Part of a small language model's weights: 5 heads of 32, vocabulary 4096.
MLP neurons of a small language model. Each row is named by its layer, matrix (gate and up: input weights; down: output weights) and neuron, and shows model dimensions 64-191. Each number is 128 + 24 x the weight over its row's rms, rounded and kept within 0 to 255. A neuron's up and down rows have the sign that makes its largest values positive.
After each neuron's rows, "fires on" lists the tokens most often at its 100 highest values on Wikipedia text that the model never trained on. A number after a token or word is its count.

L12.gate320 [111  93 168 151  72 131 145 117 168 110 155 139  96 139 111 128 128  98 134 136 172 103 128  94 109 114 139 140 130 138  88  83 141 134 109 108 118 127  95 121 172 137  95 125 137 102 123 119  89  91 106 129  79 145 130 167 108 121 134 141 136 173 101 108 109 139 144 135 121 126 111 137 138 131 109 113 132 130  94 101 115  61 106 103 111 107 125  76 112 152 129 153 142 103 146 130  89 100 124 114 122 107 132 149 104 148  99 113 117 128  99 165 164  85 166 143  98 152 167 152 159 120 123 118 144 130 124 141]
L12.up320 [146 166 140 105 158 115 134 121 174 126 114 127 147 117 142  97 107  96 127 149 161 100 177 137 121  97 137 138 152 102 117  81 134 159 136 141 123 119 107 161  96 140  87 105  84 113 132 121 117 102  71 113  99 137 167 154 129 101 111 122 115 133 111  86 117  97 134 109 144 114 143 150 135 172 113 106  78 115  92 151  63 109 157 122 127 130 150 116 120 112  84 106 138 100 104 134 139 123  98 105 106 102 146 109 140 127 124  80 107 110 126 159 134 132 138  93 190 120 132 149 117 155  96 155 107 120 135 139]
L12.down320 [128 142 132 123  83 142 133 132  65 172 124 110 165 130 140 130 105 133  79 102 120 147 105  90 110 171 127 107 134 173 159 112 125 133 140 117 135 152 175 120 168 144 110 126 136 167  83 119 123 115 131 111 108 131 125 109 151 150  75 103 141 128 122 118 136 107 115 126 123 112 116 122 121 102  99  66 138 126 138 125 119 129 177 146 143 166 127 118 140 124 170 113  72 134  95  97 146 114 131 132 111 119 108 143 146 113 108 127 171 141 106 102 121 119 125 168 140 137  89 142 185 185  97 149 156 122  97  83]
fires on: ", " 38, "(" 15, "| " 11, "3" 5

L10.gate66 [118 141 126 138  94 166 120 152 109 143 106 120 123 106 146 112 113 114  63 129 128 149 129 114 116 138  86 134 163 153 126 151 141  96 121 189  99 111 134 113 148 168 152 137 110 111 128 105 106 135 103  73 129 124 137 135 124 154 145 124 109 138 102 186 140 185 138 125 197 101 111 137 111 137 131 131  99 143 123  82 134 104 153 132 111 156  92 133 122  94  83 134 107 171 118 115 135 129 142  79 141  55 135  91  84 104 137 155 181 103 160 120 106 120 143 142 132 106 134 160 110 156 147 148 151 141 146 147]
L10.up66 [172  97 110 145 132 172 109 122 137 167 120  95 149 115 149 158 167 116 128  96 131 144 132 141 121 148 151 120 154 132 135 174 118 129 111 133 107  93 147 111 131 131 152 142 165 122 147 132 171  95 159 109 123 164 114 194 139 127 123 135  75 148 142 120 131 143 105 106 167 105 121 114 130 123 138 136 149 125 127 151 102  88 163 136  97 142 125 121 125 114 129 101 114 137 141 161 117 167  92 146  73 128 144  60 120 155 124 125 188 142 156 116 116  91 124 157 168 174 112 128 147 104 118 144 111 137 172 100]
L10.down66 [101 121 100 105 124 121 164 100 132 132 119 117 163  80 128 124 135 152  96 145 125 159 108 184  95  99 122 129 102 149 153 159 109 122 110 143  98 111 157 141 115 146 113  87 137 148 137  98 106 114 109 133  95 151 134 139 162 158 122 111 126 134 126 171 134 147 129 128 154  90 113 145 119 101 138 161  98 121 164 122 100 100 120 136 154 127 155 131 107 140 107 130 162  91 123 107 151 136 138 134 116 133 110  94 124 125 106 113 137 133 130 105 101 122 121 180 114 116 124 134 173 139 118  96 190  91 197  75]
fires on: "was " 31, "re" 12, "held " 9, "been " 7, "be " 5

L8.gate0 [110 124 168 124 125 136 129 145 146 168 111 150 114 150 154  76 119  60 138 179 138 110 136 119 176 112 171 102 165 137  99 124 119 148 121 154 126 112  95 127 146 141 123 120 148 136 134 150 189 173 145 119 138 104 134 143 194 137 154 135 138 107 122 127 152 177 141 120 145 132 129 114 113 142 136  86 109 128 150 114 175 104 127 174 158  84 119 140 126 159 126 116 114 141 123 159  89 113 125 127 112 149 118 165 156 123 123 123  76 116 134 138 167 116 132 172 125 145 164  90  82 124 136 117 118 118 140 108]
L8.up0 [130  95 125 139 129 132 131 163 117 129  63 124 147 163 123 129 126 115 148 167  98 144 139 118 159  84 123 135 154 121 108 113 146 149 160 126 127 138 168 132 147 106 113 109 165 152 104 116 148 180  83 161 141 107 105 133 143 147 197  70 172 121 135 125 124 121 180 125 130 111 123 120 102 136 124  99 114 121 148  95 149 155 129  72 142 150 123 122  84 105 114 122 140 159 130 152  85 139 116 138 146 114  95 130  84 141 125 109 125 100 141 134  99 109 127 143 151 105 126 121 133 131 141 133 121 108 159 144]
L8.down0 [154 117 141 130 135 133 128 127 139 114 104  90 133 134 130 192  99 121 140 123 119 134 119 142 120 151 168 153 137 110 117 133 121 133 122 129 131 104 146 131 170 141 146 148 143 122 142 125 157 107 140 141 155 162 138 141 130 111 130 128 117 158 132 158 117 144  92 114  73 164 162 137 132  82 144 140 144  95 101 188 127 126 153 133 129 101 134 115 117 126 147 121 134 109 112 128 161 113  95 134 129  66 101 148 131 152 171 112  84 118  88 125 153 129 136 158  98 138 121 130 151 163 117 138 154 143 131 162]
fires on: "and " 28, "'" 14, "h" 9, "sk" 9, "ind" 5

L12.gate520 [121 134 172 118 118 194  99 120 152 133 147 117 122 141 139 154 163 113 121 151 109  97 146 114 111 136 134 193 122 138  91 134  97  97  94 111 116 104 136 154 144 129 138 126 158  95 102 101 125 135 142 119 130 140 163 137 192  96 140 134 120 163 113  70  90 144 146 117 137 176 136 139 122 111 117  89 106 114 153 148 112  93 116 131  87 125 110 112 131 114 174 145 145  96 142  84 110  92 163 101 111 146 110 115 190 153 115 111 133  94 132 197  97 135 125 110  77 123 176 120  91 160  99 138 113 149 132 143]
L12.up520 [127 141 124 137 120 149 136 187  99 110 148 163 127 133 126 114  94 131 143 145 158 122 132 123 156 124 145 135 155 176 113 132 125 110 120 114 144 131 129 116 110 139 114 175 121 103 106 126 160 128 126 118 144 176 147 158 101 150 127 112 149 130 124 111  76 140 106 125 119 151 143  94 130 167 121 115 136 141 130 156 129  93  92 120  76 126 107  82 150  93 160 104 122 127 142 129 151 102 147 105  87 114 121 160 108 155 141 149 127  98 142 181 101 130 111 192 156 121 147 124 194 103 161 134  79 148 108 118]
L12.down520 [163 193 136  91 137 178 131 136 137 160 105 129 122 110 105 158 106 118 122 103 111 138 144 137 112 103 151 155 122 124 115 135 136 154 133 135  98 142 139 157 137 134 143 160  99 129 168 149 124 108 140 108 160 107 146 101 114 124 136 133 115 100 121 178  92  78 111 133 139 106  96 132 138 138 137 127 143  97 131 159 111 140 176 157 120 121 128 139 144 138 155 127 118 141 101 151 115 115 138 138 171 148 161 109 145 122  94  86 139 163 121 119 152 131 121 101 140 132 129 106 209 193 125  78 172 155 116 114]
fires on: "(" 51, "| " 5, ") " 5, "," 5

L10.gate73 [175 120 152 105 112  90 102 132 165 157 149 170 116 114 167 156 158  68 115 158 138 101 133 127 116 132 134 146 148 174 145 137  97 124 148 145 112 116 131 160 181 154 109 169 134 135 169 123 120 150 138 105 140 140 133 133 153 131 130 107 146 145 139 106 132 146 119 112 122 158 127  90 106 134 100 124 135 149  89  79 116 106 149  72 138 143 110 162 119 128 158 151 121  93 113 124 112 139  86 135 173 123 146 182 139 107 193  90 170 135 114  63 101 124  91 107 158 134 117  91 107 152 156 125 112 111 112 117]
L10.up73 [128 109 125 115  87 143 138 174 143 134 122 145 106 131 145 116 155 119 100 138 122 120  69 154 128 150 123  78 108 129 102 145 131  95  91 131 106 142 177 133 140 103 104 116 146 132 101 136 166 142  70 139 149 133 119 149 149 149 132 150 122 129 143 112  94 124 138 122  98 105 110  86 151 109 129 103 169  91 156 100 137 125 116  94 123  82  97 173  84 121 102 147 100 140 146 135  98 124 112 143 139 181 123 150  94 114 114 121 113 153 119 136 134 136 121 143 122  92 118 163 112 144 167 131 102  96 166 135]
L10.down73 [117 148 126 153 173 132 166 110 143 123  64  94 139  98 145 116 155 118 101 104 147 150 135 139 128 154 141 137 126 171 121 146 120 122 153 109  77 117 104  93 143 118 120 130 104 136 141 106 119 143 108 131 101 135 122 127  93 140 169 179 141  98 130 133  98 133 162  89 147 140 149 165 146 117 141 134  95 106 149 134 135 131 110 138 145 129 174 165 126  64  99 102 155 136 122 101  99 122 155  65 162 160 136 109 161 159 135 106 161  98  96 136 129 165 147 153  96 119 174 120 101 119 124 115  92 150 111 132]
fires on: "and " 35, "an " 35, "or " 8

L4.gate504 [108 140 129 131 136 105 124 128 172 162 154 130  82 159 159 111 110  84 158 125 114 143 125 114 146 161 122 148 113 199 151 132 154 133 142 138 142 164 109 128 155  90 175 133 177 131 128 106 136  85 100 145 146  63 146 134 114 128 122  86 129 107 143  86 124 149 132 121 170 118 118 110 161 133 135 131 123 126 133 126 129 122 143  76 118 118 130  90 155 117  87 151 103 100 134 112 132  86 116 194 143 123 150 140 150 133 165 130 172 119 107 115 131 141 139 138 144  94 119 123 149 119 154  90  80 145 119 134]
L4.up504 [136 128 121 147 113 123 134 129 138 104 133 121 127 123 118 121 112 149 141 133 123 113  83 142 109 170  71  91 126 157 102 161 145 150 121 104 133 125  96 133 154 157 130 143 165 120 150 129 151 104 114 138 152 124 112 167 157 132 117 136 153  86 128 111  87 187 151  82 126 117  99 179 143 142 133  94 120 179  90 184 159 151 103  99 138  86 108 155 112 151  70 137 121 124 143 114 129 113 169 105 171 105 159 121 115 165 131  83 146 136 152 122 125 115 167 113 123  84 130 135 149 130 145 110 137 154 155 149]
L4.down504 [128 127 114 123 115 116 129 126 142 150  75 119 139 102  78  99 146 120 189 137 137 151 121  83 165 131 141 152 113 133 141  80 110  95  76 106  81 128 157 126  96 134 153 116 127 115 151 124 124 102 167 134 144 125 101  90 141 131 130 132 148 130 180 104 139 161 110 127 149 101 161 140 140 108 147 119 120 114 178 100 121 109 142 145 169 131 136 117 185 130 126 139 135 119  85 152 103  86 125 108 134 129 132 141  89 118 154 100 120 128 152 135 112 168 139 138 104 101 128  78  97 122 121 111 143 132 149 122]
fires on: "and " 82, "& " 12, "or " 6

L8.gate419 [106 103 136 137 108 164 100 128 143  89 145 126 104 151 110 134 141 133  97  82 130  81 103 150 142 103 124 142  89 132 114 148 119 124 174 134 126 127 103 156 141 165 107 110 131 129 143 152 147  95 139 188 114 117 133 131 131 115 124 130 164 167 140  97 126 173 113  93 118 149 104  92 116 137  82 109 162  92 107 128 143 119  99 141 139 123 115 116  99 116  65  64 123 104 175 114 154 103 120 130  78 129 148 141 131 117 152 113 118 148 134  84 129 135 149 144  96 114 158  84 152  95  95 125 134 114 164 127]
L8.up419 [168 141 145  91 119  89 162 132 103 168 150 131 144 104 147 120 139  99 136  91 129 105 167 139 152 119 137 131 139 112 124 117 115  75 101 119 102 119 115 133 166 159 123 125 114 123 130 105 131 126 160  96 135 116 141 158 118 113 132 152 182  82 127 103 144 124 147 111 144  68 153  91 135 129 115 139 122  91 155 102 157 140 152 126 126 119 104 126 134  91 133 118 115 144 141 181 112 132 111 116  79 126  74 123  95 101 132  91 145 115 133 101 125 167 133 123 152 134  95 116 130 116 179 146 124 117  92  83]
L8.down419 [132 129 126 126 107 150 153 126 100 137 147 123 162 143  87 102 155 160 177 132 138 109 150  60 153 136  92 132 119 109 121  85 138 131 124 129 139  83 163  90 127 146 110 152 119 103 138 116 141 148 124  86 132 136 141 159 111 152 169 139 105 119 118 143 129 114 152 159 150  61 118 114 133 116 114  85 106  87 176 158 120 141 134  73 143 131 132 121 100 154 150 156 112 154 143 137 140 112 119 130 116 125 104 165 128 128 137  70 121 136 136 168 142 159 114 143 150 139 128 139 110  89 181 129 123 106 124 160]
fires on: "v" 48, "V" 43, "Av" 5

L6.gate562 [119 139 107 138 144 127 138 132 125 113 136 106 123 118 141 152 150 137 145 120 177 137 116 156 141 192 104 143 141 114  98 170 132 140 155 150 140 110 102 123 144 183 108 152 148 119  55 156 140 141 127 144  95 107 116 139 130 113 131 129  86 125  96 145 123 153 132 143 174 146 115 138 135 149 139 113 156 120 136 130 105 135 134 158 109 144  99 130 118 166 120 142 173 138  99 144 135 132 168  98 132  76 133 130 159 166 141 151 138 139 137 130  75 125 109 120  89 101 130 135 109 112 123 137 141 132 100 124]
L6.up562 [137 116 138 163 141 155  95 148  98 155 118 111 150 152 117 130 112 115  99  87 142 129 138 140 147 119 128 135 152 164 137 136 139 120 157 119 146 127 142 136 132 183 115 159 130 112 145 106  81 141 170 107 136 161 106 134 142 125 135  94 106 128 153  72 140 129 156 155 152 119 133 143 165 142 126 164 125 105 105 155 189 177 110 140 117 118 102 124  98 134 142 111 138 172 150 119 116 162 120  93  68  88 133 164 130 121  92 138 151 182 116 136 118 103 106 138 130 141 118 126 178  59 150 157 155 123  87 108]
L6.down562 [121 164 106 134 139 146 120 124 122 147 147 122 132 111 108 145 139 124 132 131 154 155 153 129  94 140 150 122 168 148 132 137 110 192 115 128 123 112 132 121 146 140 133 126 156 135 129 122 132 100  94 167 130 151 105  95 183 148 139 144  92 104 144 128 129 149  83 143 138 109 137 157 149  87 127 135 143 169 120 111  98 109 102 151 141 137 179  77 170 116 131 167 141 147 107 160 104  90 110 143 116 111 117 105 157 174 104 150 141 133 122  70  65 154 116 128 134 114 109 127 182 121 140 137 147 151 177 125]
fires on: "be " 21, "been " 16, "being " 15, "first " 5